{"d_mlp": 1344, "activation": "swiglu", "norm": "rmsnorm", "norm_place": "pre", "positions": "rope", "rope_base": 10000.0, "tie_embeddings": false, "init_std_qkv": 0.024, "beta1": 0.9, "beta2": 0.95, "decay_shape": "pow", "final_lr_fraction": 0.0, "train_tokens": 621400000, "steps": 10007}
MLP neurons of a small language model. Each row is named by its layer, matrix (gate and up: input weights) and neuron, and shows model dimensions 368-495. Each number is 500 + 50 x the weight over its row's rms, rounded and kept within 0 to 999. Numbers have three digits each. A neuron's up and down rows have the sign that makes its largest values positive.
After each neuron's rows, "fires in" lists the words (lower case) most often at its 100 highest values on Wikipedia text that the model never trained on.

L7.gate165:431498474463477537571513506548524472467435511550518487606453609513581548500538543552441437505496533486519467499591479477524437452592560479457451466494431461388452492625489534490507468455451441462544573551537525454469486502484478457473466511469475503467435519513579412527465451607431438534508507516437431490446436571555568373494498496437440556548615388515543401559567596457448574453483
L7.up165:400515489379450449514444450538523540447466517495644448513577477526544531495448545522401429559504444518516428476539445570528494435553550519473584525504419469443493478549483449495548484461461558527602521533592429554444525462527455493545468604522507625443401486518538584525452471564444431573428489505546484495468402479544542475519442483576479603492482530476495492419518483518436507541510
fires in: "who", "to", "where", "which"

L8.gate509:538524541519583490552573526556461538492470491499531400540412508470505485509484524500587492432448460458465546471470523507487570487499522547521428566510516515592405478572549462436579480426451415509559488514531401413489490535528491526498472445468605474544542539499443520508546510558428481533539544533411389531544464433408553430445485488514424496511504616467540429492475482548450514407475
L8.up509:540551533426554549479574498474443512515430551533415477487476413535480549515462489472531462484440442386493545500438590403520384489566431464469446369564544539487429427549509509435425559473379597545480589428491461605416533544470467502453515571519425503500504525515466454489560471476536525447586569496446565532545451535542428552517535546606401409482509491444500563585458479504443551458639
fires in: "as", "the", "s"

L7.gate946:541494554509591552566480568555529466430451508509533505554505536499512486491459463392589545508562497489517533590500525471466494475481533460455449488519500523542498536629635504319518548552535539580506586414584510484532568457525385457392519545403537527499524520527512507522501515602501462621574500529471476526516473527530468456405507582549553565535530403538549397495428469554564514540452
L7.up946:521609597532523478516503598507477525512497549595506546522467441547437485457456452492542440490453501510596503513481560470503501537584593525414429488467478434554536488499498563492479577454527495503503546473511565519528443439480475423452495511460536551400488516433550512481459324503474474482571509510462493516453512508514439397444430467508543456550491524524477460610507502484535551398513
fires in: "to", "and", "make", "kluivert"

L7.gate1159:471586519518517421568492434534387520516488491491568570437588520582525500434449478498444511438437541434525466564447514573494478419477476401515493468474537474514448447486477498515488540415566547702506537426492414530576620506509466524503497585524485480551446585526501548490564557542523503508473465498461522494521533525514532468624447499493498515554542555497482461522436434462537527470565
L7.up1159:525477464569467421482439486512479466441545474480427496488571461610479518554477478582488576522543469508401553508538502490521542445431513423507442477417492495570501485526474525523556437534480436430490461533529454546466463476465476499531480533621400588395526468508460525511483589450499538518494543513374525520590569463438527489469490487501556425418517501432514452507597432432492561594575
fires in: "one", "with", "to", "for", "two", "did"

L8.gate990:525550549511468502525516443504388541532528456500414416501424502463408471431547494546521532463544465424517594490452528435508573529410446484505466455565597536504406419570570477481529615401506498516526491493454549508419414550466553427475480550489535500500562430544562513427465427496421545457522462462489419481489358475463501526392459460505453497476498526468576474544561544481540388556506
L8.up990:459563527464430404481450436535501543483484512451478498460562474558497418519492487494582470595529554522447503549546568575426517497514522564574564567429388446566473513465468577624496505505420511479524536574532471499557444559535525537437437451560507535560463528522438596439442388493544536496388438483472517521505508506484470548524558514515462580453453498579568439473541566526503513513481
fires in: "her", "one", "these", "most", "this", "them"

L8.gate542:502491509468403584558498452518511486502557412452447446439506514439541488517495405543554461518472433381508500592525429501501441501513471498417517534527447404582522508442587474487546545519458622422516492529496558373533565599558493465533525500535481472519461377563558548488460503471532530458571440575464490568534476554454381502445496438388523512493515466481501432540424517424576449595480
L8.up542:526480520524445596602476498451403548459478518441553442518427536436548571458457447480474458480450470537443579505490545532536523369553536453485512467527520592379465511587484519442436493554459490447442524630565579449595474558429502537602495510555541518531502531546468566585557521427513536509560536555581464513503568502520464552422460488474565434535505541524454528534392467535539462591516
fires in: "from", "to", "of", "time", "before"

L2.gate1295:528517494458510400453486464504503435486552467567603443540499477508504478511500518500492528413522469474607429461523441572494361541504468529509477463517440641452505506408530531460402489573440496549430501521513421470526523470458533481504475483538508529517422450532483409464508441509500536473508536564532489412582571418437529576446547511513466455482490502484507475535546487521411523538413
L2.up1295:538493475538394504433500568456536516504506525431488544563510495556461588447518502485529383453481562568591584515420518549557489557466530466582543512466461571558589498463452493504532562572493407467457500551415583580581536514492534539550544470442453467418549484522500533522533551459447451523473434538536370553522617545470403541477488524463572498494604603492416440586545524490603497493525
fires in: "year", "years", "degree", "college", "studies"

L7.gate559:505540406521598435468493407472549529525432564494521486491502511432434539501485525473515555534501591520479422527512601538529394501496550556513466504535546569592580533435452456455448437507494506444521523395504483372470530504505504546459509561433560536536466435494521579454548417562567502548460492505450584508503478516347469491517504454467508481532385523599510517546627491474546507538539
L7.up559:585467474517464504548491474500555498488501502446518488512519491393508523602520476517478496444431559501463490499401501556452497543491535521485533531451432523536509517499463508476449553592534491378395509459559437430568543534492495592482521538474532450564568521493522532499521487524447483460508450480497562431487588527475510528561489464490457508623476506599475475472454403490526533476598
fires in: "and", "in", "out", "only", "public"

L8.gate1063:556446457577509526583453470516478474517486549503460510440569498513493375601535491573469425523549402493490529575478529488592473480507477483484463519489515556563487477494483434497484522360483469512478548566538514450537509480566514472460451495577428487543490455508500561401542541560586480484485530537412516473444433500522473476459519483522388557530483533458477401473496464495597425508478
L8.up1063:416469512566567494483497434537560447553546504420529510484536497506400474448544474566465513496558479528386455500489461494559471494475386516481488340486438475531574518490478527431464521430535536461511513458503547539506585541546470446479470454527460476425628419456475495549456522517546540623472468482449553527534398463514476466435451596581466492417529476507533533465562493486530565614388
fires in: "and", "did", "was", "to"

L7.gate1265:440448476512439466477565464484516490525513462498474483451492507503441416516490530473478584522577536409496429427570428503500516461559537548415501496490469419506499474493543471489489478501490543432595514499338454534506496456523489341466461498530513585400498511505494586449513527501558578497533485547517430424470560385498493505457503504452441522596396540410504504458469488477492452616458
L7.up1265:487481542542484508520402524442526499431418483470516489476486455551569552563480488503458474550556437541575464566517522522522463478535533515464509500399529581496512511493451526434574504502364439456449488535559543490488476477487522529508479504491507530507501548502460547523381522581506487436485521556477591585520501548482638435540531459517470445537417455444484521563494549487543460541494
fires in: "to", "at", "of"

L7.gate186:610623524576573530442557486552479535576472454526530419555541436519534446490472437470496510499547560413623536488466576486504415500476619435518491542400594461447588496510456391455415562483461531572441540471457482496393498510458503470339589511485438495467513492531619538547553494478471571549518492507577505513593493400447477502465450513528566496475508426435409501549475427463489438572439
L7.up186:470526502548440532528489516516521548509486441521534484499498469502478460435487557455452522542486541525446479427415530497507471539459541505506452521425441524421570480535581452440446631480551537467482536451546575498442421483615555438416572521456502439461484582541588506538522454512440367446531544543478404429571391408482490485513492449542553602512550495426465504481491450464514598525531
fires in: "and", "his", "the", "in", "through"

L8.gate664:500461443443538530545547472507513534574598535518519522591403507547450619565550423462442464550475494631534450454500516456517448506492474641490426491427528558525434537500463446525455481581468397387442462503507431489418469462481578494487485583463546577542519504484440467490472546372489524476496547534508452451505500492438523501459578545496454490405551544476458582525577524428484532425494
L8.up664:516542455490506588592505488530445520487477603510516516563461574561470559497520467536514530475519562451490531510523540456493555531457467558514554464496520496503480453544476557526511476514617531472525473402466457513578441448515499436527457494486492429430504573500520479529638533486524443510538558561560524504507472555518449465486518479521471435478475566514530536529495498453543440501542
fires in: "had", "in", "to", "began", "are", "begins"

L8.gate167:556554452543501572571558475559404560495527518429600457574444501551501463468528431490513524590524509398657479490556497477512457444480457608420484573550488454558483484457461488457450507491503559446466530432554532480505606524524505566505521620410512507514502537507439550581583473496457481510563456556541517494504541686463567526448522499479548445597520484580455567579460448513541577498497
L8.up167:482430577541509508429537492531476521529563568478424439417473494469523527562567457563560378473483517435576505419435450433441460528579481474394443461426465582533555387498550433399470538528531536494490441462498506414530504522517470489464494432450461477559483539545494474530468511495577502533460471479547580541484524519484573476497424598443510384629563465488535491472566541512549535496596
fires in: "the", "in", "for"

L2.gate1297:472496496558510546388483447486414555490494405571429488404465485569516500441556432462462405406442490465470482488469500529559482445519492584512517537530493456536524512473439510507492469482426515588492472451515556432457419522517541463477499544554463557395500498453506413469526406480420512498518462506454400511523448520514506503526480419496531440524522491514487539471570475472458517552532
L2.up1297:437488401522547484524439493512511472495458493549413438470426579486493465516528456473522439484467437448413461536446533505458487481666557420539595507490498557573503524472571429502405472415518474490527449483488559430469513546507468468535504555489579381517530529529480511552514518473490450430554525465525403487507503590525509489537561356505563516532459477465553595466382451582447542526470
fires in: "one", "each", "per"

L8.gate90:523536489543519532466571456456455374548566471555533453512505587488517500509411482634550426518543411571417504451529510435580513587502447442406528487456400596543509558493565453502570465550477457557530595523505577469371518513550509445425465531554476558523460496415496586437504514481536535438470414515477532497457537480460510532591459455427436504558472545415456451441544436481534498445536
L8.up90:482509615502532547594475550475562511448521444487475552490466451561420481396484428440508537536548553494441483537495463552560426500384469441410527447476515593523465443512525493446488456441541487516544593533562565486551500517563582467505558397536538434583464480526496432557447441502548453522446442501478412480531513526523472524445484417513439528462548518523533539567504470486589483570475
fires in: "a", "not", "was", "to", "his", "an"

L7.gate993:503604507411525537414497477548444498539471537536480420524524473476488553442505459550441444513508542480518472476534482479515426528563560575523469517559496499593552554494459409397519502498488445533449550527504469483493498451482631488523517499462471471481516586502504628579531449479566615475413484557493464493566501420423514482472631444486473519448572570530400524569531467443500551496431
L7.up993:504465511458584510495504450493408479570522533579474496542432482490437569455601566496371577542403449524506490550544498398561392489480566558527430620542519445535512570495559557465502549366461480459520510449476567562551449536598527557465464480520485460445550495510441521541556463543483493482497447560486451425533481504378473499428483527455457505465563436451445510369461452450396518511551
fires in: "to", "of"

L2.gate1147:392406482521532505584473476533526506446473520552578545425590535531481591583556557413487557534370553435565468494531572426510555543455433441535432506385490516401477494581489458399426500535449475552587487542502463502501484496523484596425485403506549433529541473480454488419524462427517513447547472463444528564461416463512443522462459493416484460426563437476581504488477561557552495584476
L2.up1147:540494503510563486535524518503555497478601441473501514458531555398562499499470483525438507451518432471568564575453577415484534485522483418419443417500455514435492497525448482423406538501473505557537568466462515493501519528402512474457524423555510420547471480481565440514558567516516532442554425438462394552499426480512471521549444478452459384510516455401517506545481594490444465496516
fires in: "years", "year", "much", "days", "months", "not"

L2.gate939:393545477523571537481483453451555472487476511538458469463469501419552540597560520500520587475413498544561432427412486433464448533480456576519450468541500437507431489526544487453522435585418560560516525469557573475566537502475497500445466471626497490395577423562465523492552484416451475476470539494537542511531555540544422546451496545555553546507498539538477506471477453491503421488495
L2.up939:543502546534615546567464517488523488473542567432579464391494536422531475510490502435467586474406491524479561599466464561542421490455384456442461458475502448491459412407553517557475493467480545476533565449478535474603506480448557540446455513629422480563538419477581522400600553411404525472557528482603539506527486616558429479469520419523447510488563436508527560508514518538517514473478
fires in: "m", "km", "ft", "cm"

L3.gate235:384611453554532469600449501446514551437485544550449445527481488501516508470571535536482538461479504484602480522493511478575551590535450472441565453563558517475594472542464436480511383617479474459511522531420611443535464414555565536385535486543520523485520539471561533556494507434488568542475515538544477469532466443475543414405551517494521537541532461495515537448625532495498545486467
L3.up235:522460568476420527583548467472498498502442437505492472441509591512521477517501497499455521437523532521509539484507538561526544508513409452510478583431475494526508496387464516594503515545621582509597572536489579502465542436515519423541572529454446495550437499559552577421447598472483461427549404541494467524486497388462433627613492473465402497467493510507526590397524482492483477543438
fires in: "100", "gold", "year", "silver", "bronze"

L2.gate595:416492424485533493410453552574500591531373438427502495506404595477432397545484501477520500454498497535540509562495521485482501478451483501515516599629385585482531442507560457547489540519600419433470480612452583517421434492606530492515463479389394562461483435510540423525434437477492403550577496518523484480505456513410476459572422463468575431567506418501638519530485497538526488503534
L2.up595:487531468435540465508468364507533449489393526541543458538471500454444497487487483435483533505582531534444481503571555471465484429455450458441512589576525554534466489504515526484469477484516521576533495583477541450467414544488550456472517506440510529490474477446549489532512486521537526505442611410499378462467532516462437514507484574549528463610469538461573509515560519473475505522410
fires in: "both", "mainly", "mostly", "either", "primarily", "actively"

L3.gate421:494600500527497440422458501447552573476466456434450472445491528512567582384541501563494595508500402484523529565585475470469519449538584560420514476520502512513461448513586527515440400548453527515458488585370499382499518461563480521427525524491507521513492498508461461455447436512513483529551586572472481480535543451479580468481537599520556463602476577590571506556455544427394487417464
L3.up421:444420509340538562601577576557446548489501456467483415600510430486541502529524397477519529523424607520456498449531441523449526485492500436557549471542393463420512539523485424559482505559560483536474440521458513536388423376491436445455503457554558547501508455559552569497580469500546588529604566514426527527547395504510477505587466520495493515486536526459489461497500536409534519445607
fires in: "party", "medal", "year", "turnout", "silver"

L8.gate969:655571500503520472525517406506426456584378520530472396438573541540493473481538548524480409492492474583425428548508529429543465519590624487393430493537454513447534452414512489414538452413501518552501533492405591512459435517526499438442497510511567534539496577580539539516422518461516541486618466580471541468532484481554471515482470489481436429483546457525444376446427481492537378542448
L8.up969:492495496459403509425513588491447508515526512584424529451489513547545462431569564468611597491515488595536484567428463542534579418447556444522507521514576552547532492492493425488481351520511481492470473485419496498482481480476510492440543584542524459614542501541490483480519559436484388467586451540519550493489575480441462423532413424469513546502621545578474530573601485462447491555500
fires in: "by", "to", "from", "in", "of", "with"

L7.gate215:478614492519532435498492525521422457489499589582491478489491465553464431437547487501479495447542526551547474562469441491596478456427513475467504538554486504494539503487583452514486444448546463394473488481495517555457569495527525483518476483486439524503429471481526478480532405491494465557444505537433472478502508455502488467423490554451489558518543523529470489538593376464515501479421
L7.up215:542548503577402501469522538415471547516574510542505530435583522550554548505585607537500605450475570508454494531473535452518510559415437401550455493590411516483521426443502520450490485420600532472490499544475555440591483532508507510537556503539438462466524478510449503520530489490440438474460528519560509523572482518533433404538520505421541538514455503491425469468534459439502515475563
fires in: "with", "of", "in", "had", "by"

L7.gate751:483538514471492485514415441498605461455515545451620452459509562463512406402511397481529491431618501611499484473502459488562414548470547511489583511594481502469475423501596441520500523510498481524537396521385482473481507416571477438492522562407525479495533469543530575554513295480538552543566562523476484504466522497547497491405408472502505446502558475565440487463603546482515440534504
L7.up751:639525543528472506542447476500613545476552513541505448531514517493522541483478514538428569475507583547416490525473467486478579520455522519482578456512458548539439521572520399438480550478491593536463460435601449487431555557500440449468464521487541415521517520530498545480386573476526531527439518481516523522513482594493469595446530459435520487549460518485460451456523455453604503454444
fires in: "to", "and", "after", "until", "before", "since"

L3.gate1289:538628526475538490459447469550409435467561557521445506543460545578554537331545507516441449461438498588423491526578505370483461563576534542452516473464483532420530489380507597597434513443495535443502594450507434575510550486490516519569569448542529548434428551534485534421525492442539509553475434575418466479510474489536573418475460409513450435490537563546527410459470538469391537498482
L3.up1289:383502520548530481560484510579528531479555629418585564544446527535590468378543510495456527535475540537423596480488535537522500428466462499457542456510513457469447503591483434406458467469516558622542508557487485509445428460494484434540511477475521548495504485504560550507525558535518530515547478498487485509549473526462483564471379544589561449474631444545550500535494464485492548504495
fires in: "which", "by", "that", "where", "they", "released"

L8.gate1128:514498520535514562490510549429466591510474452423469419412568566471539522460436549574497525483467419556534511504440471569485479427525483556606446580531518417424547449541602513538533569593465604454509567561439528481579428522540522527549562465593496529518427443547535552500395357453532540423575432607556480492473488515486483596522502396458480500499567560496560525430547521372490412458543
L8.up1128:602526493406557475451552502426547528591453424512505509521557482528515624433545431483535466485367448515609502408481432566456523548465476553449419441516523565455557409466571462446491569497502475524469574516581526524419481458533551574469516453554390501471618462455508505484453534447585425600462513500595502482520495397465400498534589470454475445556535476493497503569526460539530508481550
fires in: "of", "from", "the", "for", "to", "by"

L3.gate729:515522540472482527580476560478465561552461464542512527516524447527581531507504596495587425559517404426449415484567570519442436456574524485491559575459462551526611450521466471508509442531471555460581497470475488495437459540506393445521550450586515512517519458519508531506518510418416518486467384553497429536522509511437454607527426535472476524519584472524501474514388507477494483505558
L3.up729:526495523512558460592537530459480504465576520463533407456526473487532551561507494542536511573551460391444531516591519479478537436421523417519485480383510407460528479509472382432470459480519510506454481483522499466527552547437547427411495449425408444572482536457523504479410529540529509500501427541514493458554445486422474460460589417476413465471562398500539464598488520508534479418436
fires in: "from", "name", "surname", "called", "move"

L7.gate1305:508596507576558432454489570628485441572542491512536397543440424551556466471522451555450536532488534595574483533470427560584475487518481526501461512537580509595500419547429510479457435492461502505507568559418475511529597456477539673535493480471529532446472551375555541468475477454504599496427529492479488563458551515514505535425524474463497497504528545480454485481513554486465466463453
L7.up1305:516472459558503546559425435565538443444584502543439509558494469590500473476434505564478495498455551439478408481539493509554486523494434497463528514525459564656444541464477467440548575525596535534496589468594507496503540560521550518445480477472552516531500655537502511521498447535482499400524537537443445539504496483527434462472451451511520473549444548492486482439455448446444442466545
fires in: "in", "to"

L3.gate189:519593545513520488545528511625509483544551569535612418463424506522549558503517466537461483531567518556429513468495431528502464521513547552555534414506444484418534467551510448552494393491557469482576464461486489615435494424503569568465485479460604512575481535417551536532529444557552538518415475418504492459478439409451551489517482622431480423478509496474528549494517523389468475464406
L3.up189:510544563498377540627408587570425596553422623482520455562548536515418414512597609388561498452396504466499563465486522571444568531530498482511480439441580532462451491440533440431522543560471488523555475525557508501526441563595530417507506532542504557423573476558504506444506486465470479507517468426520444450510485482406494403472421497461472503545518516464569534514489450533477480582527
fires in: "for", "as", "station", "first"

L3.gate1069:560544513471451556502517458528518573514498519555458544513532493569478499453476419531523588570559566556465503491494456492529582500580487629542596562423511494576506586527441462475594392558476520463491510523521476508511553448602418533456458439406512517540406486508473511482575422514562541454391449434398466501510478462459454531532528549497488527466579493556507504470522471548529614537537
L3.up1069:484543485496548459564447471547519616496489554549515651416596530562578502425507406541511575613549527543416495580513520559604506537494543505526446486470512530612450484589463499435426457501550514491455476487427444606467545490485464531576530435506459607515498490516443514484451541533516503573536439426587408498495427451553500501463477460503494576432405453555466518590442530499583477536393
fires in: "2", "8", "3", "4", "0", "1"

L8.gate867:516442524584586469524389575544503563500436479438490447528491536456475450508432467538440516504537478515538541456486584411508481555607520509493476437537565517611518478509508446484587497404468437512474503538436518531540514517473571425507507495506445435451548444525468454572430547495530552383515526441499538565533416462348527456466490484502411483532475444366484470541463510537523484447466
L8.up867:443556533520517492485457499505496499516485633500479380543491534526478450389470544454438460421460573492549548497473546463472461487484511441541517414493570494511546446524493513601488451490506515464520490528592492437560516478556496514523469498549368557403609403467532444455542540431581612487575531370536508451499542456485548572497506526518534477516582450524529490515449527562476498557578
fires in: "that", "as", "which", "the"

L7.gate1164:444549489544438544469428507470513530494576475444506361548550523522560481457528482546492483445540562433458454443552508484549445452450481451444478489464504503516497537550521480425543528513521542429521510423523473528489426510452448452460567455566488515515582616447562551466459512452481494526507491461494465418599475460486498500464516490588519490508604419402463449495500560454506477474446
L7.up1164:460572668424481499522496450525531510518419481478537472524538515515572513429533491514524590510473555544555519506391430517434455488534577474512534496470542559527497470600500370495453495451447548497566454533597501567476467420464568471519564510518481553553479526541562489543462478464517488562445385574567502544540466443477500575474503616507476443525521474409458529491480584603521506517649
fires in: "that", "which", "who", "he"

L8.gate679:524513502484476470568508515483490455561452466485501514445539508494491578459546517481516539481474516450546523523523493503505523542550505486593461456526486633434490419531493425562479501505497523412467385450489512521528568568525532502491492479474524389444612555499476527565517477455509559541454522567539473424409464428596508444489536528475382446453389541531530488462560460533562500510482
L8.up679:526456455525473508597476583425576536587448491527483540508487404508479473484490495481518376533410576514496465547494574543498570438432550512469465572459513476516482583492551586552462450423433551480464494445541385367527583581490519473497541531513570493473456512485531535536531514409422406580495563545561475450546517483474505540498512467455463543533501582539510532540499432540520534505608
fires in: "in", "from", "until", "since"

L8.gate391:488496516538479456519463541493420553581451574549458356481453559422502426547499536525413430461548488488489485547495474451461443526556566467546398456443466513602417451511541469522529377478431518437509552540381534471458454520540563477496483437466444511570596473459570377454426498460507506471517466373558545577569406566407510429444513506474464532512499525425505407444604532524518459557608
L8.up391:512505519568507398529483484463346523402498503450492531489502414527484522491617442559493515485483473467438544544437512498579487463428580557476499618499507510463484483576512435498560525511546536482578453471526500457430561488515490433489531490522469497411455492499513562512545580470467500512444467502518447443460504428460592531450570436526474470446543500541589492555461495495544514475497
fires in: "one", "each", "that", "first", "another", "this"

L8.gate1281:520471506421449456478605488430532528513492568445467550510473532450436526571495553392499458513441507577488462527484543470420553570488586515520369404477472502414560486500533482494511463552486563674620530489526478620474420446480469444492555498437514454486438525505504471585430498479571436613507551503514454583595346437452434549474601600542489525510525572440460506544489494488519520460601
L8.up1281:595513512463493584503537467498508420537467515501470480400546533500502490485506562502550489514476525439521416559448525579488490483545518499484500505478529457439538549536442516487486480545472517529509569447442495448579534575450569460449541516413551495542469540616496555437501509490463474490461639597484637584608607575480420505383560525449494499438486503458428511548505538542440500524565
fires in: "in", "the", "of", "to"

L2.gate578:478550449559562397476428550549461472533545491505543440525491574580565466432591464516449509536519514421541421528450615398533455564500508527561423539445427511544499516515447520589557407493500508457554346497410529541550476511528473415462504354378409476461564447470602456454487491459469471470510433533480586454465524544504535535572489402490560556465487515395479564501481518492525489446545
L2.up578:466589563473470557522554597513490568523389553470606515445565530470489510459467485479459583447430515521513489524440539546530577533416494519425529496595449540477425456469520525499477509532488564526592600479476424606493522530563530469508433538456542550554547516458499533561471538510600591578527526404432487544469482506542479497527578518534488604496594527549533515471596625521511607451462
fires in: "each", "a", "or", "an", "single", "active"

L2.gate1076:483474513555553421520472461507486462509561521465552495487580497493539576513563626532563523527506489535445465523476674562470540466573493475530469490461462441552567565498475580541561467567512587625458566497444545415488440534471501498531501487503445477508568475528427530469483579459437497513496512487420535522542523428413416433494418532437459545472469576335503476387452508525528557589426
L2.up1076:509496561531495582527426437570471499454505472584508388575480524510565572415485457528438438532470428471510545423585463503456451489513469493486456458565446525457558503545546504541493421516538486552432542553502612491537485527517447550464474471539472385517518484521519446520505491538520456391486488529523514498547410479394450557439536597519492480507478559466561511593429584526477540483573
fires in: "name", "surname", "call", "county"

L8.gate911:459483399493550575507552464461512588458528556426532485491509517537457552585474501467517458510516464538566534470475592479528599465437533535500501492503483481479501509549508488439479507476499597586502438540542512460532547457612487514440530579485616536520437502554590536541385466444537474583573416544528559527511494455551463498505493495519506431550525556607516467548450517562465506577525
L8.up911:584598470469513409515453548571502594530557504507603465446488429504562457548594523460489460569487491554499501535478482482505504443551506511540541606547423506510490567488425520549421490446472484489419485524450525537600529470589507504448510508463545467551533525450493488468503510460514511472477508586533572488482549459458362458478458519470497422483508552502502544504473506497514514494529
fires in: "in", "on", "of", "for"

L3.gate958:513527428507549384387570508465514484571559448578491606455466465585556471486451434538562531484527599465464556504501490460479507537505494585383549529508458428570459469516462506532585445550484543482556548495463593531500587444510382495442537567555568486459519443417494613445486474497572502510470531439542458465585520525486476518563537443439507533451566444535493448422450533514431520492478
L3.up958:415426549568463554460548486463474532375543615508583588491567562496452526467477552461449536479560437542482450416476477544515481462395507472616458507464510511588478519448492488522508530465489562436512411444431510542489457459535469430468566508595524566537459593540581478541498489504495407488491495548486523606430519548570508485605496514573529558543549531582470487552512504509551497528519
fires in: "3", "1", "line", "7"

L7.gate151:461522539455489537560600556396551505492506472515518503549516492495476526483531580537442457489417524456439474524479537472465481401508485532456461509564524473457527535538492455541442494518480571463376521544529495411486457494537492489450502580518429528434538498508459563393529547357530512519432464545525495510452407496539466431431514527465435434579514559539454576434567614570452542456441
L7.up151:449473494424474497500530513365543553421479477488506507526550480554581405439480500487495532510520598444398547535564594410509566451510488485505530515505487506574514496488522507482450470555387594515533467546554412497601443393502543524588581551580540541518511437438467515544465617430437490448440525532546533512457451491533422482482467514472476553471512462506484532437452503528498572558505
fires in: "from", "since", "until", "between", "by"

L2.gate159:546555474479395492548504530498429378507501373550410481556534516529486556460448505482459527555477511515489460495599497513575612409577480560409429510559504483533486465429532536479528596454511523396416458553517526526447548495530422512517468582541609499474456620557497554475617445518533515521526518530532545517549551486484519426472554521552463488549513524548475468486531529448477465477434
L2.up159:548532542516372414521485562428486463428525510560535496500546496435506529420491566489404497522510538556503552541557534536535496551394499430456473574564515569514483397405512499575428505624449536483569512569470530470432515494507479558494543369468469495505498544429548473540509508451539411518509600421421519551512481518590531567506479513537467505595492561456386515538509543421560603548516
fires in: "born", "birth", "place"

L2.gate14:486592489515573511368489516578424475523487581487499448513497463492443556506645504465491455451484424512506621509427470454515521484491534516557456435391543587525402541522471483451461512394492388451457415471404523438544489473529580388480462518510529471534496579459506534446518516461559597438455496453506555557546382485527561507533527434498621412481533512429491465498587476476511416499475
L2.up14:503504532541500458501565582491446489520424455560485500564413531438493418569516503492516443422438535426474502504526472544493447418468486408452494538669506498539468466516533453568406518449455572493601532490497577442501528560629535473539544585571519527509574577548547520505409380527431530473601508523486543527529469431518511556461559515558460555510550506589484558521514559512426500488604
fires in: "one", "1", "single"

L2.gate1291:564438548487503438582526432520595456557479534521566452573534486408491494479442525479511511521517438511525518499506444512496417465511472535465556488546480589522537466459536646549528603561411483504483501530514560511430599511511564560482535411459481583560580419516547474497465454546435452450453461445498440489504477468490505627532457543531413563623459570488547519577518514487456532484494
L2.up1291:531446497444536459459474509526487507462520467501474519463563459596495564530544475519627588491460399459485514584462501446501495399587395459510531484537524472406506472445594453421375491495506551458561552386440456433524528476562413565541458459489530435447478480535436469415556407557552491475614585549435442512516455405459430448464526590533473496541443456583442424558414476462435478422493
fires in: "years", "life", "century", "example", "2010", "1980"

L2.gate1252:427542542552531540464450563475485446514472462635514439533505501446674490434448567485512575464512575506551481572562510509478552510494532488552511474513526519501380446448484499538415448554425617474391505589529551582509481473452523538552541548458561562502512590486466443503438453479487503520498445468441489463446546378557527452490575462489390497517506548559491522528450510427476461498540
L2.up1252:465494493416487494451472586487551432508499396493468520425465535432490587504543543458555517475515497525445514496575663432536537507518497484575596469525530535533497444436553481438515542581526520534511481569552454602417519504506509475529522433443582471522497532508527495545470539524487540519413570414419441467549468537591547443567515462525522416484412523550504493572534518569502531519500
fires in: "year", "christmas", "age", "summer", "born", "since"

L2.gate204:541409476538539606486413554533533486491531423456540548550568507512553529451436562441542529387500486515528543561494550480572447541529533418471469390497509599454440457519550473466469417516426444483558558480460422522511505530490503450500562529561588466593561481492535541497582545430496554473474455487528435593588487466453534462544460496558385486593452417437466432555509522467502489594509
L2.up204:454479461550491404468486603518497526529564490488493557476550480438466472479540486459476488466447453473565533538402520521497483579540572456524492436439568596592468442485519495487431410399530413440582474515517478473499440538438555498541618406514494473469614529560450447426491533475397523421503461524499477534582459399539436490460470491604520459504498551435543453491484532480451566482529
fires in: "years", "year", "days", "hours", "months", "time"